Weights of a small transformer language model.
Size: 9 layers, width 448, 7 heads of 64 (1 for keys and values), MLP 1792 SwiGLU, vocabulary 32000, 54.5M parameters.
Architecture: RMSNorm before each block, rotary positions, no biases in attention or MLP, untied embeddings.
Training: a variant of Adam for these matrices, 491M tokens.
MLP neurons of a small language model. Each row is named by its layer, matrix (gate and up: input weights) and neuron, and shows model dimensions 288-383. Each number is 128 + 32 x the weight over its row's rms, rounded and kept within 0 to 255. A neuron's up and down rows have the sign that makes its largest values positive.
After each neuron's rows, "fires on" lists the tokens most often at its 100 highest values on Wikipedia text that the model never trained on.

L2.gate1087 [115 154 120 166 119 120  89 132  98 174 180 159 148 179 121 187  95 142 134  88 153 161 135 151 165 143  97 121 110 183  27 137 129 117  88 154 154  93 137 135 151 122 185 102 141  82  74 154  74 153 130 115 143 149 132 129 139 167 128 137 141 152  96 117 155 116  85 133 177 184 113 141  90 234 184 133 203 107 154 109 130 166 153 160 149 106 158  92 100  46 100 106 143 109 113 142]
L2.up1087 [120 179 161 143  99 130 170 129 161 120 130 114 125 155  84 137 104 108 114 105 149 108  51  35 109 104 183  55 106 102 105 121 163 138  73 161  68 145 115 129 167  93 113  58 165 149 121 141  85 136 147  99 118 145 108 100 162  86 101 144 159 147 143  69 142  81 117 102  37 140 203 124 141 155 120 139 124 117 137 188 110 145 106  98 144 133 143 107 213 139 179  91 151 136 108 116]
fires on: "\"", "—", " “", ".\"", " ["

L3.gate1021 [163 126  93 156 121 126 145 108 114  74 143 166 100 152 111  91 103 140 124 122 158 154 125 120 136 160 129 145 145 223 155 105  60 112  64 178 159 105 123 172 169 119  63 170  48 183 118 147 118 138  70 164 179 105 127 108  99 202  84 182 151 186 191 135 110  54 141 100 185 168 138 109 145 159 132 121 186 127  88 146 128 134 148  91 170 124  75 181 119 118 158 111 152 130 154 108]
L3.up1021 [131 184  61 139 162 141 125 132 130 101 125 129 158 117 172 128 147  80  79 103 106 183  66 136 111 150  91 116 149  89 127 124 111 100  98 165  62 121 167 141  89 126 136 160 139  93 134 160 163 134  63  99 159 116 169  63 109 255 111 125 143 178 149 132  85 104 158 196 191 136 104 140 118 113 116  84 135 139 115 138 137 189  99 102 102 114 103 143 147 142 101  54 201 106  97 101]
fires on: " she", " place", "9.", "1.", " 5"

L3.gate215 [ 80 118 187  89 114 152 185 131 141 162 164  70 145 103 101 180 148 104 159 140  82  99  84  62 144 109 141 141 147 118 164  91 115 166 116 143 110 130 147 161 141 128 107  89 132 151 141 116 109 141 155 133  81  73 189 139 190  75 119 161  87 176 149 124 141 155 120 160 129 136 103 118 129 143 118 101 137 168  93 133 106 148 161 140  89  99 168 171  79  87 138 113 137 159 164 150]
L3.up215 [118 120 141 152 181 134 125 135  94 111 141 178 159 124 145 130 153 111  90  93 128 176 168 148 126 122 114 101 114 139 154 168 156 175 154 129 142 161 157 119 112 176 126 139 136 170 114 127  97 100 141 113 126 157 112 147 116 164  95 106  98 131 145 105 119 123  99 110 182 114 126 141 130 130 117 108 133  83 117  33 130 166  80  27 159 142 126  91 159 124 114 107 117 119  91  86]
fires on: " than", " as", " =", " while", " 62"

L3.gate1300 [177 113 166 105  75 178 154 177 105 132 126  98 121 145 124 173 143  91 107 116 165 124  67 118 113 170  90 183 151 188 152  82 116 139 166  98 103 167 128 125 149 199 123 208 112 124 142 196 172 152 187  72 116 147 143 104 152 157 122 107 138  86 152 101  92 120 168 155 145 156 134 124 180 167  95 142 147 117 158  95 147  83  91 164  95 141  81 167 151 130 126 124 106 155 156 139]
L3.up1300 [126 106 116  83 148 117 163 171 182 173 177 127 126 158 110 118 161 127 147 122 132 128 135 142  71 105 142 160 102 143 132 143  84  88 141 156  93  75 148 103  82 107 133 191  88 149 188 112 119 180 156 140  76 148 159 114 115 136 155  80 161 134  87  56  86 119 100 102  77 100 175  65 130  95 149 112 122 115  91 116 106  99 150 210 183 134 131 140 110 174  43 124 168 110 103 155]
fires on: ",", "===", "),", "15", " either", " ENG"

L3.gate667 [130 101 127 132 111 115 126 146  90 102  83 131  90 105  95  93 179 169 158 129  51  51 151 167 164 178 196  95 163  87 148 147 109 161 120 130 121 130 149  91 140 141  86 176 176 133 107 100 155 117 141  85  54 125 118 126 147 168 108 116 128  99 110  81 136 111 107 103  96  95 108  98 125  81 208  98  79 197 142 187 141  58 160  78 107 102 107 188 107  82 150 197 176 139  87 110]
L3.up667 [ 91 125 110 125  83 136 138 179  67 114 110 145 135 156 122  96 108 176 158 112  92  62 140 132 128 120 147  81 133 149 212 125 153 168 159 170  75 115  88 102 126  95 156 192 163 113 179 105 146 128 128  83 102 138 112 188  88 111 118 101  89 105 178 126  89  94 131 218  77 126 112 124 100 106 171  69  98 140 170 170 166  51 168 132 145 155 126 157 119  90 141 151 196 129 147  93]
fires on: " years", " seasons", "•", " year", " †"

L2.gate1777 [172 102 111  95  91 111  75  83 120 125 184 119 113 115  88 149 140  96  97 151 110 141 101 156  89 132 134  75 128  91 167 110 100 129 164 102 163 104 155 112 154  99 146 131 142 147 145 150 150 127  88 115 150 163 131 125 135 153 145 145  94 100 170 212 157  89 151  96 105  97 113  86 172 168 162 125 127 122  83 137 126 143 151 152 204 102 181 160 123  83 117  97 110 109 103  79]
L2.up1777 [176  99  93 122  87 117 119 108 159 152 159 119 170 110 125 127 124  89 100 205 117 145  86 163  88 120 131 115 118 121 145 104 115 122 152 136 116 119 123  83 144  99 141 108 112 164 168 152 162 119  85 124 200 183 164 131 162 162 146 112 126 142 185 198 136  70 193  90  68  94 119 102 155 166 129 133 124 120  81 136 136 135 106 120 192 110 153 156 116 138 136  77 147  72 114 128]
fires on: " Website", " ISBN", " http", "radi", "Suomen", " website"

L3.gate829 [180 127  97 113 152  77 149  93 136 113 104  99 135 149 147 135  90  88 195 131 132 135 148  98 143 159 215 127 134  87 109 106 128 138  83 135 163  87 157 129 106 111 137 104  86 128 115 135 121 146 163 209 105 128 192 168  95  94 160  93 167  43 194 179 152 144  99 100  72 125 157 129 145 188 111 108  90 110 145 132 192 150 118 109  93 126  85  95 138 115  69  97  84 100 151 162]
L3.up829 [124 162 158  92  97  92 160 100 131 108  93 143 122 104 136 117 151 149 126 139 183 206  65 155  90 138 157 111 145 190 167 147 157 170  77 119 174  88 142 107 154  79 149 102 129  79 130 150 180  90 173 110 121 149 122  92  81  61 149  87 104 129 163 114 132 154 112 121 104 106 145 100 196 194  88  90 142 152 119 138 170  78 107  99  89  83 160  96 109  78 187 140 101 115 141 172]
fires on: " took", " |", " spent", " £", " takes", " spend"

L3.gate281 [118  96 131  99 109  87 183 189 129 152 120  85 148 181 112 103 179 123 111 160 133 123 125 107 154 115 125  69  81 182 105 125 169 127 162 104 147 219 118 105 105 138 140 108 162 142 140 136 106 173 177 103 157  83 155 119 103 158 112 171  95 120 106 121 157 120 154  37 195 116 176 176 171  88 191 141 128  57 183 166 162 131 145  42 147 193  88  80 123 115  98 120  62 100 105  88]
L3.up281 [ 96  95 127 151  88 119 158  63 170 111 114 149 129 119 161 128 101 133 104 147  78 116 139 129 120 108 115  73 122 165  52 135 144 114 144 119 162 190 108 114 142 121 161 144 126 122  71 120 137 144 108 138 178  70 111 127  69 156 140  79 137 144  51 119 134 124 171  50 136 192 116 153 118 139 173 218 127 129 136  95 176 160 126  86 202 119 132 130 124  76 151 132 157 132 148 161]
fires on: " As", "As", "–18", " 17", "–19"

L3.gate416 [161  68 132 116 113 106 176 134  53 161 107 134 138 172 150 159 181 164  85 113  91  75 106  94 147 115 105 108 146  93 123 202  89 143 139 171  78 158  90 151 121 138 161  66 117 103 172  69 102  82 115 113 131 116 168  83 124  67 106 120 123 127 232 129 147 155 115 149 127 149 114 120 122 142 164 123 149 131 118 152 107 105 154 159 137 121 149 130 192 109 149  55  91 114  77  62]
L3.up416 [ 95  99 135 158 106  97 143 179 196 151  97 105 150 107 140 188 181 142 112 122  96 137 164 167  82 141  83 182 149  78 126 129 174  89 115  96 199  89 142  78  85 151 106 136 125  83 134 137  85 168 144 154 150  71 114 105 155 114 131 119  56 108 145 165 104 115 116  93 124 141 229  85 163 148 104 156 118 113  57 110 151 111 114 158 128 132  90 116  74 158 128 120 114  91 127 188]
fires on: "During", " During", " However", " however", "In", " '"

L3.gate1076 [125 150 139 142 127 167  91 121 147 112 174 199 144 121 119 146  95 130 138 175 126 139 129 166 133 128 156 105 153 150 105 119 128  53 111 172 153 170  94 136 140  98 121 115 176 122  90 186 162 127 108 124 108 133 167  88  88 132 149 193 142 124 131 135 142 149 163 128  91  90 156  84  95  98 155 206 146  95 166 122 143 146 182 142  81  99 115  96 103 128 138 195 134  98 177 128]
L3.up1076 [109 134  96 114 146 154  98 131  99 130 147 152 154  99 131 117  78 167 151 190 114 138  98 159 163 119 108 115 174 188 133 149 173 113  88 145 164 136 108 135 126 103 157 153 104 133 110 172 129 104  84  96 161 137 140 135  96 138 127 150 181 152 191 137 123 123 130 100  64 160 121 142 102  96 110 137 148  94  92 122 110 110  83 146 139 120 137 106  89 147 138 114 150  41 131 140]
fires on: "\",", "),", "\"", " CZE", " metal"

L2.gate1219 [154 129 147 125 127 110 111 160  52 182 116 131 132 114 143 129 183 130 125 107 112 125 160 179 179 158 135 108 178 110 164 117 167 130 138 115 107  83  49 166 120 172 143 153 158  51 136  85 100 195 131  72 140 112 161 116 122 171 119 119  85 128 126 159 141 137 139 181 195 147 118 102  94 128 158 106  55 150  99  88 173 146 128 138 144 125 149 166 102 121 138  63 182 148 116 170]
L2.up1219 [147 172 161 136 138  93 156 138  81 141 174 150  96 122 118 102 115 120 110 117 155 127 154 168  85 170 137  90 132 162  91 149 137  55 118 103 169 160  43 103 124 118 127 117 167 103 107  73 162 182  91 109 175 181  89 115 126 162 143 160 151 105  65 153 157 135 151 157 131 141 135 120 113 111 157 198  99 108 108 136 116  63 139 139 141 123  87 113 112 187 146 103 136 192 128 177]
fires on: " due", " response", " evidence", " application", " treatment"

L3.gate1374 [ 49  61  73 114 133 177 202  87 115 107 115 187 160  76 163 114 115 126 143 147 140 157 154  61 103 110 110 110 169 126  63 111 124 130 133 141 137 160 106  97 179 150  94 129 113  99 136 169 127 145 107  78  72 171 152 172 142 127 110 110  99  87 159 183 113 119  76 170 198 118 135 146 174 157 162 144 111 139 137 103 123 114 103  81 116 109 144 149 121 118  76  87 137 139 144 106]
L3.up1374 [154  92  84  66  94 162 182 138 138  55 200 117 134 115 114 161 169  45 131 134 133 176 146 150 104  95  86 142  47  55 122 100 164 106 105 115 111 133  94 145  90 107 168 143 159 110 151 161 152 133 124  88 168  68 149 189 125 157 125 122 108 141 129 133  85 101  74 129 153 134 150 179  38 186 128 156 142 116 156 146 130 160 152 151 145  83 146 133 134  83 185 112 128 127 122 116]
fires on: "T", " GB", "%", "HT", "LT", "-1"

L3.gate1767 [140  61 101 107  77  77 109  90 134 111 131 137  89  94 144 133 152  79 111 130 106 114 198 145  57 190  95 187 136 117 194 100  93 134 174  40  94 162 146  95 123  61 164 121 117 131 172 100 178  69  85 144  90  84  74 112 152 137 110 198  92 127 174 180 135 137 131 112  83  77 175 110 173 141 164 176 201  92 103 121 126  82 154  75 118 103 112 125 160  76 126  97 136 125 156 121]
L3.up1767 [131  91  81 122  99  96 117 134 141 185 111 182 125 120  82  94 132 118 111 154 127 144 139 160  99 181 149 211 143 133 117 110 185  70 143  93 125 165 108 187 119  64  89 127  69 154 146 127 203  57 146 162 109 144 112  69 166 124 134 128  85 120 142 117 148 101 110 159  76 133 170 113 214 127 125 134 157 136  88 167 111 101 130 114 135 104 109 145 149 105 129  94 178 168 136 102]
fires on: " un", " Apps", " Website", " http", " Years", " 0;"

L3.gate1461 [152 135 155 103 163  54 155  83 185 154 145 125 103  42 116 212 199 149 152 121 105  99 164 136 142 118  74 166 164  74 119 138 135 111 153  97  95 104 108 125 154 125  77 136  82 174 124 112  98 106 120 116  72 135  93 121 106 109 116  97 148 130 149 104 106 170 165  70 175 135 131 134 150 109 134 137 124 158  60 152 158 165 163 129 132 145 171 159 139  97 144 150 150  82 130 114]
L3.up1461 [111 119 103 116  87  70 178 173 120 120 166  97 101 130  81 178  97 144 182 118 166 141 111 143 118 106 110  68  66 113  91 112 139 116 154 102 127 135  89 140 127 103 127 142 126 174 124 175  78 136 102  99 171 165 143 151 163 112 120 101 151 162 214 108 121 133 113 134 150 130  82  84 152 129 153 138 107 155  91 162 128  65 139 174  77 132 140 154 148 125 171 158 114  76  45 120]
fires on: ".", "\n", ";", "In", " |", ")."

L2.gate1686 [ 82 132 155  63 112  97 143  74 129 153  91 135 143 111  81 130 159 130 130 117  80 108 111 145 123 118 110 131 166  56 101 128 112 116 182  69 104 117 171 146 122 188 109  94 125 123 135  92 174 141 119  82  61 100  63 143 142 110 132 130  96 152 137 107 127 141 167 140 146 160 142 186 115 116 109  75 135 159  93 156  94 187 129 149  80  86 182 142  96 139 141 102 124 114 105  83]
L2.up1686 [100  96 137 109  88 144 192 144 119 138 145 124 146 139 148 121 161  75  98  43 109 134 171 193 172  85  73 135 161  95 162 130 171 111 140 136 122 130 110 147 143 139 133  90 189 108 157  72 115 121 157  66  87  78  86 112 126 163 166 142 101 140 191  96 152 129 112 225 188 188 121 157 141 104  96  72 152 157  90 136 114 158 137 150 123  95 161 189 127 136  89 158 161  92 154 131]
fires on: ";", " =", ":"

L3.gate26 [106 135 110  88 166 176 156 145 185 121  99 161  90 162  95 171 161 108 133 109 123 111 121 131 166 121 157 109 102 140  79 151 174 113 180 108 124 158  57 117 141 103  91 138 226 128 128 103 136 114 128 147  80  84 144 199 171 110 127 101 146 157 124 109 145 137 104  51 176 135 173 126 124 131 143 131 171  82  94  99  75  95 126  77 151  94  63  80  71 123  92 119  86 180  87 103]
L3.up26 [104 129  67 135 120 142 149 119 108 175 115 132 137 141  89 141 133  69 124  58 176  96 138 117 126 180 147 103  77 132 113 178 191 140 129  71 145 176  51  97 135 200 156 137 168 138 171 137 140 124 114 132  86  53 178 145 103 125 149 108 140 123  95 100 136 102 140 104 152 113 109 107 134 155 157  75 125 148 159 107 118 119 164 130 104 175  82  70 101 143 102 121 171 134  89 161]
fires on: " As", " as", " After", "As"

L3.gate1789 [177 161 149  77 135 112 106 158 122 151 148 103 115 108 141 126  71  80  97  59 120 149 150 128 165 141 119 143  87  90 121  93  93  73 138 127 150 162 180 109 134 106 163 109 127 112 148 151 140 139 157 138 133  97 131 150 156 122 130 160 142 100 153 162 158 100  80 181 157 138  93  81  90 108 127 104 151  97 134 106 125  68 140 143 130 126 121 159 121  92 118 126 108 127 201 113]
L3.up1789 [151 137 150 136 121 157 129 171  95 145  29  93 158 116 165  93 112 139 150  94 176  99 121 158 142 133 188 137 122 149 118  82  94 138 108 184 125 138 143  90 182 123 191 106 116 123 136 132 140 123 115 113  85 143 116 192 150 112 150 157 141 111 179  93 152 114  98 111  93 162 210 158 105 180 144 128 153 143 139 143 125 125 152 137 180 143 134 139 111  95 161  81 134 145  91 147]
fires on: " \"", "\""

L3.gate592 [178  96  80 164 168 162 156 162 181  87 151 181  78 185 147 155 153 162 102 108 113 101 109 102 109 103 158 146 112 158 123 101 115 124 116  74  73  65 118 213 137  65 189 179 128 137 156 175 142 155 167 208 150 110 170 185 150 114 113 113 115 115 107  36 158 181 112 177 208  93 122 137  47  75 154 156 106 180  98 130 161 130 148 152 154 112 104 102  72 147 113  94 185 138 190 123]
L3.up592 [166 127 115 132  73 167 149  55 123 134 119  61 134  99 153 133 167  56 160 168 127 132 186  94 167 139 117  95 127 179 125 145 100 126 110  98 152 145 123  78  78 122  98 114 184 100 130 105  86 185 200 108 115 159 147 115 166 124 121 155 125  89 142 148 149 158 185 148 117 232 124 180 126 190 129 107 193 111 107 125 171 111  92 145  86 113 126 167 156 115 117 131 141 138  96 166]
fires on: ":", ",", "—", " =", " $", "$"

L3.gate1689 [121  92  92 102 190 133 158  89 170 126  84 113 100 117 158  96  73  91  69 179 171 114 136 122 174 104  47  77 104  91  83  78 173  91 139 177 104 144 118 106 135 171 125  52 136 149 109 118  98 125 147 202 140 109 116 117 129 108 147 149 157 166  79 142 104 162  67 144  90 194  59 129 139 167 143 126  94 126 115 140  86 142 122 102 154 128 131 120 194 158 128 121  89  74  97 124]
L3.up1689 [107 136  87  73 188 190 146  94 124 147  77 108 105 155 194 131 118 117 118 164 100 103 106  93 126 102 184 113 194 119 103 114  82 102 167 114 124 119 122 160 145 126 150  87 191 167 148 125 181 151  79 145  97 140 102 154 182 107 111 144 113 130 112 114 101 188 104 139 107 120  26 119 113 113  83  98 152 138 128 142 102 174 143 115 164 135  65  90 184  60 114 107  73  79 140 134]
fires on: "-", "–", ".", "),", ","

L3.gate448 [ 78 132 171  87 159 115 203 103 133  96 111 131  73  92  95 103  98  89 124  71 148 117 119 143 111 116  96  89 142 135  88 137 157 110 117 158 138 144 167 140  95 147 138  85 137 172 133 143 134 113 111 112 149 164 116 133  97 136 146 153 158 147 136 181 115  90  99 134 147 123 100 114 117 123 104  87 137 110 134 105 138 169 164  58 213 114  80  97 108 136 167  69  63  85 164 121]
L3.up448 [136 109 125 110 133 107 156 123 102  99 116  62 121 117 111 179  66 142  68 119 115 123 109 148 112 140  94 135 194 141 127 124 152 139  88 163 101 124 126  81 152 153  48 121 136 159 134 130 162 129  68 132 157  75 141  53 180  67 131 148 145 102 159 142 126 122 118 124 130 107 103 118 150  91 188  65 135 103 109 100 127 128 139 121 128 122 125 165 120 154 144 153 122  87 101 129]
fires on: ",", " is", "),", " (", " –"

L3.gate1720 [120 101  89 171 149  96 146 157  91 111 156 208 120 165 118 173 136 139  90 121 121 106  88 126 136 132 138 103 175 106 157 167 136 109 110 161 118  80 125 100 143 176 118 125 127 117 121 130 119 117 120 179 130  84 133 147 119  61 128 119 147 124 115  92 140 131 147 149 147  95 173  65 100 119 148 160 141 132  75 125 130 145 117 179 112 131 134  83 138  68  77 142  96 108 122 111]
L3.up1720 [193  99 126 131  89 127 187 148 143  85 162 168 124 125 120 105 207 165  60 112 152 131  38 102 184 136 167 164 119 117 193 106 143  97 124 183 182 129 170 129 109 158 127  33 146 130  83 125 147 119 107 102 132 135 159 169 107  81 134 127 124 119 118 128  99 102 123 134 190 183 174  93 185 123 130 138 192 147  87 129 106 117 134 147 166 117 146 116 172 139  93 103 154 144 164 138]
fires on: " \"", " however", " However", " fear", ","

L3.gate716 [138 119  92 157 113 197 124 104 119 151 144 165 147 145 112 163 122 128 153 175 137  87 108 134 127  95 151 135 151 186 108 109 141  58 121 148  58 114 149  83  91  93 124 172 178 140 119 135 157 251 118 130 190 127 130 169 195 135 123 108 135 116  99 127 141  95 113 135 165 116  88 150 158  85 144 109 116 155 181 112 172 136 114  93 141 131 158 126 184 112  93 117 115  56 189 120]
L3.up716 [ 82 206 109 116 111  90 168 106 123  84 171  90 149 100 123 151 107  95 112  93 119  70  96 163 132 137  83 108 120  90 113 179 131 138  93 155 109 103 129 125 115 125 143 102 111 175 104  84 136 177 137 118 133 101 158 194 101 125 115  92 131 165 121  65 108  50  60 105 124 149  72  85  63 106 173 108 151 181 104 179 159 189 124 130 118 102  93 140  75 119 182 115  86  80 143 114]
fires on: " =", " –", "'", " started", " has", ","

L3.gate1312 [175 150 123  79  62 134  86  88 140 113 161  75  84 147 163 107 177  89  90 142 103 150 160 122 104 133 187 105 112  73 177 122 128 108 192  62 129  92 128 181 222 110  93 102 139 152  93 131 167 112  88 141 113 138 132 109 119 144 157 103 174  89  86 104 135 138 122  95 131  93 116 141 143 121 102 111 131 151 149 124  93  93 158 110 126  78 103 108  72 199 178 126 161  91 103 145]
L3.up1312 [158  77 120  94  32 123  57 124 128 137 121 138 126 149 150 119 169 168 103 142 103  99 125 136  82 105 255 186 139 143 174 119 153 130 199 117 207  88 120 185 159 202 130 120 134 154 111 116 157  51  97 116 127 143  71  83 124 127 112 146 144 113 116 151 181 209 162 161 115 145  95 153 146 118 105 102 102 211 155 109 156 114 128  99 158 102 144 109 101 139 177 151 127 109 122 171]
fires on: " used", " use", " using", " can", " drink"

L2.gate1731 [162 148 166 120 145 123  72 122 188 112 122 180 134 150  94 169 161 121 164 126  67 115  75  87 147 140 151 129 147 149 108  98  91 100 135 123 127 156 127 166 177 130 136 175 111 181 162 170 113  77 154 113 113 129 148 206 165 128 122  96 109 124 121 102  96 124 175 107 107 127 209 122 155 154 121 159 160 121 136 142 109 134 152 168 108  97 107 144 133 151 123  81 110 130 165 156]
L2.up1731 [132 135 103 163 114 117  96 138 119 110 116  96 114 174 133 178 116 139 151 101  88 137 103 105 126 111 105 102 114 127 153 109  95 162 116 123 133 113 157 153 116 137 161 125  75 158 149 118 120 116 146 133 197 177 128 207 153  95 139 154  65 147 173 145 139 210  90 103  82 159 172 192 102 167  95 138 153  83 139 130  74 148 131 124 110 102  89 122 184  90 110  67  86 100 164 119]
fires on: " member", " state", " public", " Har", " Public"

L3.gate496 [ 89 155  89 138 110  90 171 157 129  94 148 149 137 147 150 145 143  96 116  80 150 164  94 195 149 167 164 103 150  75  87 136  91 120 122 195 131  77 101  95 145 143  62 133 117  96 134 129 108  81 158 120 130 113 142 127 112 120 102 129  96  74  95 116 144 159  93 115 135  90  87 115 106 122 147 120 125 144 124 164 173 106 173 108 139  83 120 157 159 169  74 136  90  80 143  76]
L3.up496 [ 80 109  89 122  81 143 105 147  88 190 152  76 175 162 162 124 158 124 137 133 127 133 154 144 119 154 132 160 147 120 126 121 128 200  85 134 143 129 122  99 121 145  97 123 127  95 154 110 131  95  96  79  92 115 120 169  78 117  84 126 141 146 164 121 177  83 148 130 134 145 121  86 131 159 125 126 108 167 117 113 234 102  99 128 119 122 121 117 140 119 182 122 143  98 100 133]
fires on: " years", "born", " time", " day", " under", " year"

L3.gate1215 [ 92 127 127  89  94 113 121 118  58 118 155 159 121 120  97 174 166 165 164 141 108 103 155 114 107 119 115 166 144 121 155 127  97 133 177  78 164 153 164 130 127 176  73 171 137 125 114 141  91 123 144 172  80 108 163 145 189 133  42 139  70  96 140 146 118 192 136 147 164 100 119  96 129 154 118 180 118 129  79 124 140 151 119 134  87  92 153 144 169 132 162 159  71 100 180 105]
L3.up1215 [129 139 145  77 150 114 136 130 116 134 114 117 111 147  89 114  99 133 132 120 175 136 122 181 155 118 156 148 139 118 137 115 145 101 155 134 116  96  89 159 131 113 159 132 114 160 146  60 121 106 149 156 136 145 130 148  93 112 184 119 127  95 120 121  89 154  96 107 196 113 141 118 130 177 117 150 166 110 138  84  90  79 142 174 105 112 139 127 139 197  80 139 174 160 141 148]
fires on: ",", " –", " -"

L3.gate1211 [122 178 141 104 177  97 135  78  93 162 111 113 126 139 136 153  86 136 107 194 114 152 157 128  99 104 166 134 195 157 127 112 152 132 124 153 165  93 119  78 175 111 127  59 119  84  69 146 109  89 121 114 107 150 123  84 125 123 115 107 165 141 193 126 114 186 139  68 169 123 189 110 171 142 119 136 150  71 148 130 144 132 158 125 150  68  96 114 132 123 112 129  99 124 128 112]
L3.up1211 [ 93 136  93  73 141 116 143 209  99 114 167  92 136 147 109  74 120 124  94 140 133 113 119 117 126  85 105  68 111 114 104 200 135 114 107 122 166 137 124 138 176  80 160 119 127 108 163 146 132 108 125 130 157 110  92 130 129 173  77  86 161 149 189  99 105 108 127 113 171 128  89 120  66 125 121 184 138 121 191 105 115 177 131 137  91 125 148 146  78 165 122  82 180 109  72 143]
fires on: " law", " along", "umb", " family", "pho", " television"

L2.gate1676 [185 164  98  67 111 138 138 142 133 164 117 167 128 128 159 144  91 155 157 122 138 145 116 123 183 121 167 130 127 109 135 127 118 118  41 167 132 163 109 181 170 132 200  76  81 114 127 106 132 132 138 130 144 130 145 123  61  80 167 126 113  71 167 134 132 127 106 148  73 151 169 158 140 218  82 159 174 126  97 132 102 120 114 148 101 105 108 122 170  70 118 144 141 130 131 158]
L2.up1676 [ 88 130  73 139 100 164 123 157  86 113 147  77 131 236  70 104 107 116 104 173  82  63 117 156 110 129 152 179 106 143 135  82  89 100 116 132  69 106 105  88 107 118 163 128 115 193 162 135 130 128 154 137 141 131  60 183 141  88 141 114  59 113 152 133 169 112 128 182 100 106 152  87  86 161 146  55 127 142  92 152 190  93 172 139 152 145 160 125 145  99 172  89  92  93  83 117]
fires on: "\"", ".\"", "\n", " February"

L2.gate1008 [121 109 105 136  71 114  70 143 162 116  83 125 122 137 104 119 167 102 119 135  48 134 113 187 111 113  97 152  39 103 133  74 132  96 165 111  91  83 151 194 194 133  81 101 138 107 106 107 140 148 132 108 128 156 156 146 170 109 138  72 129  98 169  96 138 114 170 143 140  53  71 141  91 123  74 104 103 133 129  94 137 153 181 121 117 118 134 181 112 149 168 122 178 159 132 118]
L2.up1008 [129 128  85 143 124  86 137 123  88 137  98 130 131  86 181 100 133 144  92 129 140 150 184  48 130 162  79 100 115 132 155  98 116 148 166  46 156  60 109 173 131  84 122 147 139 152 154  87 151 196 130 152 167 183  70 141 172 138 167 109 132 131 111 108 107 109 169  59 125 155 156 162 121 120 144 124  82 162 152 123 138 165  96 132  99  83 158 158 155 130 135 128 137  98 120 194]
fires on: " =", " use", "Species", " using"

L2.gate104 [153  91 124 174 100  71 104 103 144 160 161 160  99 111 156 123  74 113  92 149 116 116 167 145 102 122 157 170 121 124 107  76  97 110 100 103 148  53 131 141 131  99  74 175  62 160 159  99 126 134 139 160 136 112 113 128 178 135 126 155  88 130 110 165 132 154 107 160  65 105  98 108 136 125 144 117 160  70 131 132  99 181  86 160 112 100 132  83 137  87 141  89 129  94  97 187]
L2.up104 [131 101 124  95 159 108 165 117 143 133  76 207 113  81 108 107 133 114 124 126 105  96 173 150 141 136 138 140 176 131  98 137 139 145 134 132 183 138 133 160 133  42 113 135 107 152 147  88 113 155 142 155 142 131  95 167 143  63 143 117 161 166 140 189 119 140  60 144  73 119 161  67 147 142 145 181 151  60 164 115 117  82 101 138 107  89 117 134 170 175 126 153 135 138  90  98]
fires on: " be", " Be", " being", " get", " becomes"

L2.gate1109 [118  89 135 119 105 117  99 112  82 116 109 180 111 143 133 199  95 143  63  60 166 124 121  95 111 136 106 104 106 113  68 143 157 144 126 103  91 133 136 175 131 203 127 103 144 127 121 156 129 167  95 131  97  96 158 105 188 149 120  98 150 124 100 152 100 124 129 186 140  77 117  76  47 100  84  86 118 164 108 143 153 197 126 113  71  92 187 104 160 118 101  85  81  88 171  69]
L2.up1109 [107 131 140 121  86 114 105 144 144  98 138 140 158 122 122 168 104 128 139 139 173  92 186  93 125  75 158 131 144  63 108 111 143 105 182  82 157 141 110 149  84 165 116 132 113 158 187 109  99 156 162 123 128  89 139 117 182 133 119 174  71 121 174 102 169 101 116 144 132 146 151  84 151 157 153 194 150  75  96 155 105 127 100 155 128  84 169 164 141 144 153 142 212 102 211  86]
fires on: ";", " card"

L3.gate1173 [213 121 168 133 115  63  97 131 123  93 194 151 131 124  93 150 172 176  98 138 129 100 129  92 161 123 116 150 104 180  83 141 137  81  96  95  88  81 137 125 166 104 183 192 136 102  78 128 113 155 128 125  94 123  85  95  81  96 137  94 116 109  83  73 175 142 152 107 144 106 140 128 100  51 127  60 117  89 106  97 134 117 166 145 128 115 141 162 104 115  49 163 119 162 131 138]
L3.up1173 [100 114 117 112 137 125 118 163 121 130 137 120 121 129 150 155 141 132 119 122  76 136  89  87 149 162 189 186 161 155  94 112  76 157 142  90 101  76 145  94 150 151  71 124 166 203 162 103 102 164 124 142 104 101 131  93 158 115 118  75 107  60 121 167  81 124 173 188 148 109 184 109  90 168 119 120 139 177  92 117 158 184 110 123 121 129  93 129 118 135 117 105 144 116 114 138]
fires on: " $", "$", " took", " began", " £", " $2"